config.yaml
d_mlp: 704
norm: "rmsnorm"
norm_eps: 1e-06
tie_embeddings: false
dataset: "wikipedia_en"
MLP neurons of a small language model. Each row is named by its layer, matrix (gate and up: input weights; down: output weights) and neuron, and shows model dimensions 48-143. Each number is 128 + 24 x the weight over its row's rms, rounded and kept within 0 to 255. Numbers have three digits each. A neuron's up and down rows have the sign that makes its largest values positive.
After each neuron's rows, "fires on" lists the tokens most often at its 100 highest values on Wikipedia text that the model never trained on. A number after a token or word is its count.

L6.gate685:119134144128169144130156103134081140158142141107164166136120104145110079136158170115107142125117122121084151121100139168111159165154152128117140179124123139093128144108104159106134090090088154134137131141116122078094135111126108106162116151142148124073159104165107107128155169124141146145
L6.up685:084144116143101148131097146142121138116110075117153112116127154139142109109151073147152148128129120127142138132172156140103154117116116121155126143118125131134142096151118096132080126139149111129122115091137164112145110125166152131144161151095147096098114176110136140112106108150140192125
L6.down685:095163103105106171142150096115125133131129118154126142130141114120116134115125098083118101140139148118146144138160104132136112060099105109137092103134100150171108121141169156126142119165134118128117153132116109157141137137110087100068149114127102156154104152137114108165142107093122080115
fires on: "ed" 26, "s" 20, "er" 15, "l" 4, "r" 4, "in" 4

L3.gate611:099165110099135114153160158128145097143133098120133149094093139137085096119136122142101121055100117126086129130129138115087104122127099159106121109139099134138107156172133103133115147126129092169142129096142123102114120138147133170136122117120073128178124137149115134120140106126122151144
L3.up611:126171131116113137148162138094139115153154138131170150122145160122107107151143098142076120083091121140106124122136142138094175108158085145114154145145127125154177153118087149165132141153108071116124120087152134068115112115128153105146099108109128106137159146126116147106119093148114125182
L3.down611:108122101083152119166116159116146097134105088126143112111139151127121121143136152130133091102103102192100125131093116137103135111098145111120154106129122118149129158131167178133130151129162091129146153136126104136130141073111171127163106110142095102115127077122158116097130129076108126182
fires on: "ab" 76, "ing" 22

L3.gate616:115139145158146145105148106095155064140140084132119145148135130088157129087152137133076107117183103119137140124133113134074119132148129136135130163110153073106106120142177136108103109169107116130075111102130107057093126115107117074103125132106104127160143137131144082106153117109095114151
L3.up616:132137136115169147105133117112151140118148100137121151145122140117179134096130082146110122144126111099123138137147093162153112127147146169147126164091148091158112134105130112131114101139117117141127105100111129128080124131123122124117157126141097118125127120116111082136125100126120105130
L3.down616:127109106108120150130138141114131155123164147116153137133126121119142162121116146113104096144110082132082134151171136152153083146159144153091101111128076086130121092136112102145167113147151138105145127118096104112084166137169135105141127132111161131139113102148155149129132126129155128134
fires on: "ain" 35, "n" 29, "en" 21, "ing" 4

L2.gate242:132094123129138148105095109127118118101148044179135136152139164128144131162160154126152108123083119126130138146109134153123142137127135127151147184101145155131181160159123133156150074142127130133183121135115146125091135134154148119171161180120157138114114131095075169144134112118108126153
L2.up242:093125134161152113125160116128083108100144126100122140136169143129104076156162129103123149160141131132120177142176166154113133115128131107136099169098140116154143147130122131149122108172075129152160126096117132114113122142159155092161136131108164145138122159136098133120139091141081119103
L2.down242:129121145165101138085129098146108104138157118153099122157098152105149137104183168121112118108134073143100142118134148090129136145061107163119129114091132154116132116132152169178121094121116130088129119161103143092156096115132102168157098158141126160137076119102133098115108167159134115156
fires on: "d" 27, "\n\n" 15, "." 12, "n" 11, "om" 7, "en" 6

L8.gate482:132147140125118102128088125121096148123131094133161144154119108110121111098098116107117121105112115157116123161126136134121136139115147180142115136132134154134107128148140115133100103144117169142161131122108100074100135182092098141132092125152138115173144137105118142117088133153154131180
L8.up482:131159116157128129085076166118088125132140090145114125153111119164114131094092106120145118104120095135161109118156113127112115094126129139108127152122170152080161151161131142122104135120113167154147112104115134100158136159147123127092097135121111111173163127149096151062103121127162135124
L8.down482:128176119098144100137118157093117130091160134135168127152130090131159136109140145159074114140114106073119131141118073119170143181128138123095108154140135103150122085156139145132134138114134068114162137140135135118073119091083166093121150085129114163138131110153114106076138164110102130175
fires on: "in" 22, "am" 19, "em" 12, "ec" 10, "er" 7, "i" 5

L3.gate351:130131118113130124128133099116182107133125122136115129096141132131128133126141137148100146149130145127126156153131060101118141082118147063162163147113115140126095135074165122127140164137103141141138107096112100121106134125117170142123145109171135144128127116142142128137126178135118118149
L3.up351:145142158143164118174139111151152172134140177140096136111153127150127118140081147117110128118101154094131165111132123155107135142123141141103120103132133141135114170082131108154180149119132146202173127127124162145090130122109134101093191132147093112116100126108131143160125073147115156148
L3.down351:163110135090157058124155135161130116091125125129137095135088093120188110141094118106107117153132128120136161124142119176121135138147146141123104097108156099164117124139120116074140111124145127146179125136140128134113145163116126091119151117147115080095101104151132156119165125144113151141
fires on: "ing" 26, "ame" 23, "our" 21, "ce" 13, "n" 7, "ain" 5

L6.gate45:130154151119104122097157130129140135138143119139099130128044093150217117103099100118171140088124128157128084110094093150146136096120150132128109128085103133143116156162115118098131161115147135121126083124138149156122128102093125163113134116146177132094121119150117100141090111174119114138
L6.up45:139075136162083132093116081145134145124147161109132132127167154093132184128110136092165111133118096124109125103147064140091150129108085130124132099168108099103120155133092093137140112129140072143099113138120147111143132117148117100124154161149107094113111111109113102100169104126176142092
L6.down45:182147169136078144142133107129116137152147146156122096108092104127141138109147129115101101152093161137118093140101121143137073090087155125085074148112115112169148055109125143160135115127187150164125161117152121140155142139089101121123111094159152197111130095128120157140131140128132116136
fires on: "f" 30, "ut" 13, "en" 13, "o" 6, "t" 6

L5.gate209:117209116124108096121095056133141111117117090150094136143104135168142137118104098144112148129116129134107088171150140096125111123149132191149134122139127147137133148104124128093073125148123137124146102099171103161108120134169146139125151161148141136101095132139088140138139099183135133130
L5.up209:104137111131098105126104120102122099108127136112127171150129140143200123160171162122137128144164108127118106147142122175135112106133111168121115112133113149105107121131119139098131105115169172101166089176142093150115099152102132134107148118183122078092141120136155184145121153140094152147
L5.down209:120128129123138101132080123135123124151135177143120159143162126117172128107146113162095086117133104121094116140131162148153131169167136141090171116154147202116136155146134165146138140116137149099146123132174139123169106136140098104118141133147094127135112099124140160125160125125152145086
fires on: "m" 37, "ri" 22, "av" 8, "ion" 7, "is" 6, "v" 5

L2.gate703:179095141118156117097119151103137122144127144116124120120106136128115137108105156094126131158152145175168121092129154166141107135081100100148142136132088117139159143175164169085157116114148131127147134164134122125096144059113104144158137093159146116141105149113160132119128099139097145153
L2.up703:157110141115122166086119115105126155155163171126148180134122153105147099128114137143134117122146162151189120101151139148174142120112132080150105124172102143145138158138174176101130112142162118113130105177106164141127124082131159145131165118121129078110120140092137148115136104110120134161
L2.down703:096112124145144079154172148127090118103087108140086102113132128132139140144136105131118127137126068127085150160106138089077124126133140179129135117101171099125138076108092057152114129091095160121093134081135124112121121127116116126119102135124129159148138123179129126102152160134142114087
fires on: " is" 35, "t" 33, "K" 22

L2.gate343:093122118120160182144122162139119134134156082072123133118150123110131175144121152154161107113130091107123106141097134143112117082117108146127121157121087145125143150117125150156132174136115138111103073155136129128158149096111125173084096137115150127096147140153165083141155125146127116118
L2.up343:132121153083128126126135156149135132157143172140118156181116132155184159140127130139097141128136123119141104128142150131131092117143135128139123100134123125113130120162120105118159073096138126132084193170145080137156120126139115104154113065151145101159130150166137096142088120144110125113
L2.down343:121110149158143133150116117105185140149145138111112134112124110099143120153155174141133125153116116145114131110070117160134114096136131113162132138112121139118125136128134148164152130148123128126140128149169128123170146124101118124144089117140141121069103139151119100145160177161135153111
fires on: " ch" 86, " p" 12

L5.gate655:109087154155089107126142160100115142140100116140104140125125093152163111097131149141104123150086163123127097119138087153122137140113114118104101146131079110130111142158131128096125144120133141100120167125132138154118164086138172136162113124119150104063122156112158136125131140140142152157
L5.up655:097079116137083143124117146117122167159137161117139143141155118142172113109116140132140114151104141125141113154124144144142136125115135132164089104101138121152095174183107128102107116119151141169144131128176098143119121116143173159152127101120145148081101156136170115130143116109098150151
L5.down655:137111160153129149138159138158148158168149053087128138151169084115114121130154139174138154095132125156143135129106136172124079162124168132130094117124165125068146095098169112109146101157118154125115103143110139166125135167103091114119151097137146124116086135151113165119129103089167122107
fires on: "on" 29, "d" 21, "it" 19, "id" 9, "t" 9, "in" 6

L3.gate510:105112148171084055102139111112111145147135163140134161116073125139111117148132113129128117120133135157100141143117149122107151152120118157156118124097137104116152109089134134131095144095097126106122115172163092106111136114098093102124135154125172140106109111139144120121162069179129086163
L3.up510:133113149130065113097148127100101155152128188134125145133095115150107135150118103145108104097132160155089139130143136113104122137116134089126128133105122096122130117066117140121083133105110146108124091136136124116118151125092136076132119143116153138098119109118161124119144077126117097156
L3.down510:135116132145095097136097118128111113142168144130129128089158145139116109126109099140133108121124124131095143130119127083139144137146099128120124152061141107122165023115133110121138158099146171093119110133120117149040146112098139148109118141171116104074136096125141126094202135146130131131
fires on: " F" 38, "F" 31, "f" 17, " f" 14

L5.gate198:080129126111153143129126114131175088162118156147123106142111108151104116107150113148149136111134110141128141142147127123133136122133151176088131173145093129133126115119118119132065115158130105146105108133158140151121119124072120148116173146085064141075159119132190126128139097134171133130
L5.up198:116127095110117191163105130082156056083130079101135122152110173125099152135123123123133133109178152141082106135096137121142101175145173125123132096148130150120080098140144125128125135140099143145088134155113153100132103103126101133177148131138133159106113117131107129183104082100110174121
L5.down198:078188091092141099123166114143177151169123118136122142145107148136120184118144144117094102128154128130114114141124160119101134147105148144125081143151136142107122109140136107129132166138134093107141119115157169111146146146136090123132116117105134137087094129135117128138101141156119088148
fires on: "ions" 35, "iv" 25, "s" 9, "il" 7, "ch" 7, "all" 6

L10.gate438:129127135151119134143111107102122087137135146134121141138151096120119101138102121108112149160110139073071138114108167122152127119102089122158139116112116086120133107092132125103156138077161089137123104105139117121116101134149150098096108157125090087134123141120135125092130111159129109135
L10.up438:148117144146124113131161100149167165184157155124134120136168120139171155134117184176094134105122106131086115138122109119108102117139127113124111102117124100045121114132145123121090091174126122137139112121156101101141132132169146135114154145130138159118117152105151149142097184059164119114
L10.down438:139143134118093140129101154063118147127113109122091103142144119126091145113151117136118120150149153118170131118160148100094152067115135133104125138092091147107091162140090123110093111142126130095102103123132140131127109153157102087135140116156107090132109100156150109128099119158117118092
fires on: "im" 31, "er" 12, "ou" 10, "m" 8, "os" 8, "ro" 5

L3.gate631:118125091134142167117141146117126129096094072113166079149169150139100123135101155141147132154141133128132141161124093137111149145134101081133174147102088137116081156119160111129106144148158108105159108135110115156118172133138104154118144125131168122099129109159095125153127141126110166150
L3.up631:146152136107177077167087115175123161108087124131113082142115144142127124119121123118135131142107130122102147100116124164101112068111130151118118111123147147124109124143170063149113133133184094104171103155094136129097136143163124160121105117131134129131093124127088193175123116163116133124
L3.down631:103082122065112108076153116161140110151120139088149121136116132147158110125124105128116090123141126135131115175118121157144107133106129129121152131122152133148152088120138081109129138124138136187134150146115125127180087127134152041095185093112118118135110078127134114132190133130120129123
fires on: "ld" 32, "ain" 24, "ing" 11, "ut" 8, "ter" 7

L10.gate416:101151151104116144121160126130129123106123148106115149142163141119153145174112144145201135114132109153131153085102153114121124129108139149081141151134130102101069075122148160154129102123130134136137109124153111130156156125120164141099141096135109151094134085144143098137121122125122111076
L10.up416:098084152043148114122115083115137114146142099153111127116125139162093149102103133134109113143158122140132124131128156152128110137150159152091120103148174104131141094133120141141129148159148129151136175167111124135103127115147116129142163121105170142085180135155142115139154095157099135125
L10.down416:119102161090109093124108107130118127144113176115130125146139157128112091149143147157146105116104160106109099098125203083133115123086150132142132136095103081147116112122172093100129132141128123095129140148196117120116085114146153133164097130147127120139163112088113122135151166113133117127
fires on: "iv" 30, " p" 30, " c" 16

L6.gate184:094167132141130155147128154122152155146134135085130167127150119150130105092159100132161093162145122106116154083138103099134101156165111158118143163137146121118094114125092165124129126122154099109103132114121142099135118119141108122140116077131104076155097131146119095136163123151153138088
L6.up184:126143124132092132124082117127127138129116152111152129112155147118120084091120120124126106106132143144139121095103114145092135140161144075107099080162087138118092088135097150095099112131089153117134117082133109157126157124130109145132150108108133118132137083136091092151123118130099171082
L6.down184:106153090128140138127085163136182105132078142120144146110139164098119147086178101131155108140138119118140101152062155103100140149129135171109150171134150129090105138137108122110125070135131125105121191149136155141138109137143159109116086155120128124125160134152140142140151150139126142125
fires on: "av" 58, "ow" 12, "ary" 4, "g" 4, "ed" 4

L8.gate692:131106142129137088089117178198121163147123100119104065105133089118154124131113110094079155156166114141138093104103077135124090131123167110123169135163155102149164141164132145176159137120139168119130098151147130111118102138132131087106145118140086125123135150139138129140141111111126100142
L8.up692:128130127112132125127108148169114114173090135091139133133112129076195136134144107123142141143142130161158094126156148100152091098113138120119143102156151139140140103097115145125146147157164118139173117194149119118095136111112126134115144111120146166162111155097141106163103152148117160127
L8.down692:142102088110118137119158121123112121101134153162093175126123135110108107113107116140135164094131083132099186141148145091110161120150110154131115103126086150163076150151144100123127152102100112127104113124145140082094102120144133141154146127115168120142088138120129124120155138139144160145
fires on: "e" 38, " h" 13, " |" 13, "ce" 8, "s" 5

L5.gate464:148120153139132117115078095099151141139058102123118130124137140109116113119162138127106129136133097164073104094136117159093109081130128107091125126121109138093095112158147181148101119164085111138153127094105153104123133119135135118100159150117127133152156155162145072112103139134144147154
L5.up464:113137152123130128116093132110093121135126145150085155110143155137158112079145076134129113117161143123140158108121101190139102104095118139107087099145139157103145151172132149095120127132116144101160134068093174112131137129135135120127140164107114167103136120183129127099132149151130153185
L5.down464:101142133106182145119127132137114140111155175134131126126111101133128114126127096153074166101141096134128137138130151116102108150127101176114097151085137129164144152113125131149130130134125132104067138112144136126089146090145104132103085120123078102115126121108130173157123162074096095085
fires on: "er" 25, "in" 18, "ain" 11, "t" 7, "en" 6, "n" 5

L3.gate309:154116116105114127096109131148113154119077131110126179114161143086130102147144117139122108117118128120100139101130116108109117130099141106086148117114105116117131100157146130161098074104108159106151104139101175096119156142139157184109157111097093088166092147107101137105102151130122126126
L3.up309:137149099094118103164117092119121154161133129119127147113132120084051095133122129113093091125107131121108144116157125144116136161130118120117128103087131127102146131143105135164105090128148120166118137124126123122118161125166132148121119107092166080159132143155137108109151153121125096151
L3.down309:157134153120168160135107108112154143113125142126103102093136125114159134128135077127138143103127086153130135137117148149166126108100122099119138133096129112109133089140155114079119120104122160114152148171141130142106143096072143111151137142109094123122128106128131146101110125158143153087
fires on: "ing" 55, "ro" 44

L6.gate542:146118104112145120077100149133091170122141150093122169151111102149117161151108124134102144074098122116091160065104126168080111142131162124146109115131122111106125132156100132085174089120153125117202091146140121143137150095120121146126120133143122132124136109123170169135158139102138092138
L6.up542:163149133161112151089157067146124118123136106138140115134136148086109091104153102140120135108146149125159084165132186129156166115109117146145109151116122123118101168143127116122097125103108100124137105078183190144128146159157135162117079152124102091080135149139140090120195061126125118172
L6.down542:126132152105102133117171109152150124120127143156105146140146130101159121105121082117128129134147099077121120109146104092125111086162126123111089138131118181184158153121160148144138109105087134135099151128122123160128101111119102125138113146138148167162161145099126091123137120159139138163
fires on: "b" 27, "r" 22, "s" 13, "a" 10, "m" 10, " r" 7

L3.gate460:100116121131135109130096074089102145144154133140166127125139096164152105146138128115135136118118133154105133112080158111161134159156138124148106120119147095126136074157144134124123132140154139115131138094163133141174140101083127099112138071131178117132105081137120169090122146114140153127
L3.up460:121141110139129120137068103109086163133158135140124135160127127173146125157116097114129147145121146112097152097084136122177139110122147123164138109099127076123135141146153143119108151145165135106129156109106099161140131107081179120087124088118082121172089103153074137098131152124177149113
L3.down460:125139112130115129158127133120163124144147159142138119145113132108104130122130124128134146203115106115112200092137174094108192134134143126097134140136113114119132113108130133099142145124171110130145112133120105145146157109160148127100156141102117126141115122147109144086178135122156098101
fires on: "im" 33, "ing" 26, "es" 17, "l" 12, "m" 11

L10.gate78:105100104089147174093121106127133111122146138105125154106087088129162145160116141139116170157126120187138139092128173149116149117146090149172137119096130122107088137122160128129137147144108140139139106112101147118109137156126108123171110150183095116100112095144130093157153118138168140103
L10.up78:156161142082129097095155146125133133189105136127117128134147148143143138134118117133117155114147175152128139168153111128116157108138144129154137135150131130076116142132143153108159133133130116124111135095084105103190115161164161141155096137166141099149137154135133090133135141146151116162
L10.down78:110134142107119135128116191121121101122168145125107135124147162139086143118145138105164130135139163099176105122132189159150151138155152130140111124116087118171123116101147162103134157159123166167140115124128144133104118116110152117111093084152169137164141148128094137124117112123139129160
fires on: "er" 33, "ort" 17, "ec" 14, "e" 6

L2.gate176:108126139125136094135157114095152172166124146163142186153122162134107105097129108158110129120120138149094138128106128148128128109107088149119112094105108116146117092102124136096144106099116103140132138156167109106145163100113088161120172118127110108140105141140114132123154140129125121147
L2.up176:104167117108148122121098135127126166158168115148156167177108124100094114155138107126113140114102143165109147094092153162167120104152150130116089132104134102161108120108089113124131111120123113131097129150178089125095127101131127129119148110121106110152115135158115136138149134107126140141
L2.down176:120147151098165101162097130126173142142127158150167130121133151092100108102122088148085102158110109169097176114106136131138129122129111154098149116110118117148089132123194132086133137102136112117134160127116133104102138118098130146129118131146118114165128139125143151105152164086154137139
fires on: "ing" 100

L10.gate52:161085115098144091124115131114134148147133094154096131126101108132124119124093098136082181135140124110116157125122113121110154137122124152118090086163169157111117091095141153142132135145140096116131144149144072136136126144135126168105122146116073153073094091151119132164146175165094144092
L10.up52:155124073162122095139135109115166144161169105111111073158090109164135085176130124138138138175151136130103135144162085190140111118147177121121118155143113149121059129083104103117106095139149112133158126107154153128078109097141129176105164133132107111141114129153107135128147123090123125119
L10.down52:132120115125138103100137143162162087134078125113100131084130140145174120123132143135128128166123150108136106144152136171148155162196111165106125147187130127143136176107132138115148121121102100108157132128131122150160134155128135195089147077167085105122103158131107149113082124173130172137
fires on: "ed" 28, "ch" 15, "ell" 14, "n" 13, "ing" 4, "s" 4

L3.gate649:128121138121137132126158082111100093100101121116124124128133110113131125131146143094148121165143107124130147132148108107138155151116151057179187146096161185127114143112137116133127094207135125136104121158117140117096148112111126140150134142078156170115089163129122151094157137170097151152
L3.up649:156157147152114154141135127157108098108128113102126158169137141155122089114136167144109139124140129124101131129159137106132147177098086097111112149101108140114103160161133139114179145102109139159143108149130170124098173119129137136122144123133132140121104096091163149130119124100177123088
L3.down649:122116147158091165122105120120129153164141075124131140112132126122121108109099125132137104157125143120169181102113183118120115117132080118139133146182170136153143076144118095141127145112130116150151141148154151151128107128102121150143135149143143096113164111154138128097116108165111122150
fires on: "r" 66, "/" 23, "en" 4

L3.gate49:106173150155144107107124119147136116171134122132133151106144123132143127116110121138107131162112135142086150155143120127135161118111071094170116133115104187072106134119102091138142144112098113144118126115101113147117112123122135125152139127130117156147134137155122148099133132139059116137
L3.up49:128161155178139184108134099142122140136137142133135151178130179126159139153154138127092185167133120075098113103129110100142108157092118121166113109128103184120101177130129129129127108088132076151143120130131112110106126153157124078140136126131141127150145138173127149107165120120092079171
L3.down49:140168155110144136155118101128167164138132135122121154118119147094154101173176138147165147131180119124142124114145132114145092131077117088137129147126103116115124075108139106162153107135137125143149163139126114151102130116136162147104120084122141127173110153194136119112142128114116119152
fires on: "et" 77, "en" 16, "-" 5

L10.gate435:068092142158088148093102173098113070106098160112106137117184140141081095153156147171140132110122136103112155121125130125083144121096108125133153122116165140074141118146109164110090137142123087110119117139135094102098169122168112132128154133120092104057129142092133088147105088106131173179
L10.up435:138121129099130097128147101127112113167127152135122134113130115147099107096122124138131164129125132084067091077124130168100153109137158154105100107126149156124142134109124126114138096110155138149128122141150096129126126125052118126066094104148113139138104107133121185151128148128138174152
L10.down435:105125120105097171092123109120148114122142125109118178133145102124141086102162132146178132111086083127130110064092102101128107136100154122126162132132122121140134133131152136164155115121148158173135123149131162145127165099192133119131136116112150165137086116145148124091149156126149133166
fires on: "c" 28, "ec" 14, "ol" 9, "g" 7, "d" 6, "y" 6

L6.gate264:147078127144158159148132139124109088105122122113146111163096114101144111144105169118126140146122166125113167151113143131110099133107133148102156163104146128085114086119140106134159107169133133119117171171108109120131136076103095127154143127130116108148145159101160075145119156162140135122
L6.up264:108152106157185128117154135113124098129127134132167145116121154132135084107151132101159129161122179139125127133118132128150155174150144151126119141143146123125059078130090107172135142117138141120110139148141139128139164137159134116119131131162151177087173120103147162123123133146132122123
L6.down264:126139095127080111149162108151125152145083101134091135132143136115121122142131117154150112126125108158087097127078173174074152086103148172107134177153118153125202110111086135143125088123135139105116142148107130131153106140126116162091162115133119143130099165117115135130133138146141124123
fires on: "t" 28, "m" 17, "ation" 7, "0" 6, " v" 6

L10.gate375:112117093109133137122135093099102101129139138112153138096134109124109159149130143130146122107160099147109155134089153104147126129120138064099155145117119155094150107096117115108137092093136132097162099160115130131117130122095112150116150131152181124139160099145193153132126123148112100142
L10.up375:131137131112140123141150092128120108142106171120183118105113167116131098158143156143076166095109146122105103149076130139116144105091145159094138128107133132135128122103166107152127143097160152089133138108142090168118132100116138094103160128144105111149187091136130130082148115136140146140
L10.down375:133108133100122145127125122113118125133136129137128125156104142134114093140137141094120118108137103127144111129069130086142108156069149120106103184072118159118118156118109114130161146091121126121156112150108145089086159116136132154092107113131143107136153151151140090167116137099151123181
fires on: " f" 35, " c" 26, "b" 13, "p" 10, "m" 4

L10.gate402:139150124088102124136154083123149110150141143145127127159109132132109140144121151159142127117150093157107137129103166158125117110152085114121142140135134137074083109131129126134119196102148104123152144133108106167140152132100109105100124132122083176158145118157136123173099176121134146121
L10.up402:166121141118159098150183132135134108129110081115126148117113147149134112118124097154149145127153161121118135106132157147117180117164138152163080140128109120110130133083152117120064097137138127110113115127142123131083098124099119139129097137155104131160146165145135103149093123116151136156
L10.down402:106132117153145095122112125156145156103132116119112111132108148146163165160131166120103122113094123137158107077170109125177130178173120111165124117127110121082103169129166120110118124131145142110083118163143089133189133146124160120127142136157077103123126169070140149101126127131097131152
fires on: "ol" 18, "h" 10, "ur" 8, "r" 8, "x" 6

L5.gate407:128167092118123106101154105128097139126133101169164120080113112161107116131164146108175160112128118124146099138130093140139123145164148133100146124139116132144156146130118140078153117136080157114120103123142136153151088143158154151105124149093143098103091114168079129148096137103149140143
L5.up407:120162097116129069113112132152103154100154178140169135130108135120129132186177155075078137121131132113136103135144133118142173126126103087132157096126108143128157122106160127144138138131162117131150154151153122160167131141120088137142140130128099148092150123106122100118115173124089108114
L5.down407:105130137095113128100107150196101131112121140109087137140174163077125113145133115152156167148109112119149142120085105126122152158103135166168113151096109147096140141152192156126118164126135131125131114173092138124133067112136166133128123121131155115109096129125143155112170149084095161110
fires on: "m" 48, "is" 14, "im" 11, "ent" 10, "v" 4

L8.gate81:105132149094173101083114137115116149130137111112104171147135109136141100125119150118128120100177131130113096116111115099136161091135129118085160145121127064163109147155136166126101152171144088112143091132161145140162105146125117112124111151144092092085110146087072109131143125155150117129
L8.up81:152164160075168089154169130142071121175114080120093114113142154138160106135100144111121134102141150134095144174123122131111133114134138086152099153124107089123158161154138116153122132077142145169148090130139124136166109135083126150164113160135132136125110177124113143103083080155176139130
L8.down81:131138149105125202197141137136145119139170140112129138103142134130091156117175147132128124117138166087108131123151095136129126147138113148108119121163137163127145104140136118134136148141138164164098121153122121139133140158115166156141133096099120125178134119124100173121174114080129114113
fires on: "er" 16, "av" 13, "ed" 10, "e" 9, "and" 8, "le" 7

L3.gate97:128156142091149098122157150110113102151157169132121135134138167090159152074138131117141147154140123176110147096151134139121097100117127086140150099137155146114123088151100129090139170138153142127160121138141149167155113098129156123141133111143144113124105123124111170116110114107101110107
L3.up97:148145127118127088133150129093106125153165170130094153129101154141128136114185145134155127089168149107131131114160115094149104147155126076096129105133137080130133130131116103074129112156158119129131153159177128122162125095141154141131157108117158111163116096123112129111084127140127106137
L3.down97:155169094071082124147146136171147099142118096125130164117167141164143158094103128116108128129140116143132155156132200103091136104141101124165122134157126142137117096123155109130100157119104120103130164102090122164119124114125123097126173129105156133174154195120127101121152166164096150123
fires on: "on" 37, "es" 13, "od" 13, "our" 12, "t" 9, "ast" 5

L3.gate703:117079167102146106112159157103150139112138114108141102129105116126169150070112100112147140113139111137133120108147115147188115141113092129114126130114088141145119138091096088126106123102131134149123133119139147159156114157115107132147134108086119145094136111179150148133117146132127082122
L3.up703:136117142128138139114130102142093124154131141129121096144179110134183151127115092129115128135118107072130113097150125116106113127126158105143166119155127113142139133137099120099129147127098135163195096112162098111113104101163145128143101142167138077142145071136121130110130116155130142179
L3.down703:099105121167160148102093118112118157152153121140099131096141139145148153087178148136126104116104151115166148088137056117144100164148109154093116109133173125132153080123111129145136128095111170076132128141120140121131145144119137092133112114107106152112113112097133164116132173126135156137
fires on: "he" 45, "o" 21, "om" 17, "ut" 11, "l" 5

L3.gate305:097123113133136154120149112131091169146124127140147136155122197116126151087147161135125114140124110107118124131126149173170124135120113124108133127129095101143129116147139096103143152093166146082130153100171112125126135110121073151097165114171145117135104140148092138109113159092103106138
L3.up305:153152102126132164154133127135121139136128140065181102185116149109099114099118139131086164121115105109111089109127183170107145131119153120115133083143125091131106122125151104086126150103184144093097109161129087168097110128148091130094144105136115110136083107122106131078147127090116158120
L3.down305:148129149117162136154112114130117166146131146117166126151148118133083114094102129157090072164147100161109168124131148111127132116165160134065141129096090125117149125139130097131106129099102160131141176146128110116097127138136141146135108124078107124130104099115113115134114147114121138159
fires on: "ed" 43, "il" 32, "ing" 25

L10.gate205:138156125072202108117106135138165093123119149152111157169111110070190105135090119155122081121126144135120116122134079130132161073131144166120138171154121092145131119108109132127105149138137181115097124120125134067126124128116158102132143141115090142117205168135130099169160127130131129096
L10.up205:150164142154155153108121138151119130140135121142155111182165142070167133153145130153087139116165128125108141115096160147138129132135102112116132168149117145114136108151154133130108127131134167110115116120125159140133127162133113160144147126136087125098130169146126150144169132114175145132
L10.down205:122109163121115130111158158114114149169148129144129111128127158114126091120108122131118113085108148116156108144167101131113168126141118144075155131116098133130144104098108104127089123127123130158120126149136116112102123119072123090085098124160114146124086135125113128113100103088126167111
fires on: "ed" 43, "d" 10, "t" 7, "ul" 7, "ent" 6, "e" 6

L3.gate505:146145158127117105140140112077145105106104094110164110144146125112149107120137132111135124101125090176121106118151077112076116134085125150168145111122135126111126134140098174125119112144121126129137109128103095152135142097091127083085131102143100114140145186156146099127151135123071090142
L3.up505:135151122071108166109124163120116118128129117111093120101100135102109119120122106159127161156103141129167138137127098147129112156157115098167130141124126076106117169119153113115090142119121134143113135129153149193090096143110106172169133150121076158112094119155103107127127129121144124136
L3.down505:102136109171106109142121135158142114077145129120134134161117147098097098142150153145122114108133108098151163160059118128139137129111118124122106114128102131112140159162166193120210132124147121132144074143145126099165088084092134129142117143145118136126111138110161141145115144120115128125
fires on: "al" 14, "e" 13, "a" 10, "t" 10, "in" 8, "ent" 7

L10.gate336:145137136147160114142096113154119136127126116183082138134116092144100114139095152112117121170122133096149109121090144094158109125122099098100096155139133113116138163119104145105090138126118107145124060165173152101113088129161124131141106103083130112144158142082108114178153112157115142124
L10.up336:132159158113139111121116126142133100137101142069129130141133122138155122114138084123127159163146143103096114118117170123101082093133163133136169085141109125134112094168103109096136135118150152124145090140102113103138115164162115140119109109100158146135084140142133104148142118099132122079
L10.down336:110111122139149132153159121125153115127122140141126122092134111104176157105146146124173140129109084105194163092129162122153144128148115152140115122132141110127111144115091139109078120128142114121140148100098155172119102105156113111142147116126090132107153123141074146119124093115112178118
fires on: "us" 26, " re" 23, "s" 7, "e" 7, "re" 6

L2.gate33:146114190148147134138173117126083087176144148131123144133160156175145136154134117153107152128084115151128095108133119122172135118139114108090123094102150120093127158100164113140141118100120145068155081122131086124111153107133131134100142129172160118153123113125111101143158095135121143201
L2.up33:156120154160145123140171139113073082154152132119114143136111164176159123152151109147115135132094131147129094120100124128140119148138111115113129130117147127084132157111157099138107110099113133071164122143119098107094159081137138145145116114171153128159124145144120108128131110154134139195
L2.down33:166131113121096109144138122106100122150152115155110142088161145171092079168123105153167092142066124150100126112096126096123120119136114127094132152053183130109167073110136123118119137075191163089122097118120087146074160095113140183107126140135123109129139125131136114128176139153098123140
fires on: " f" 100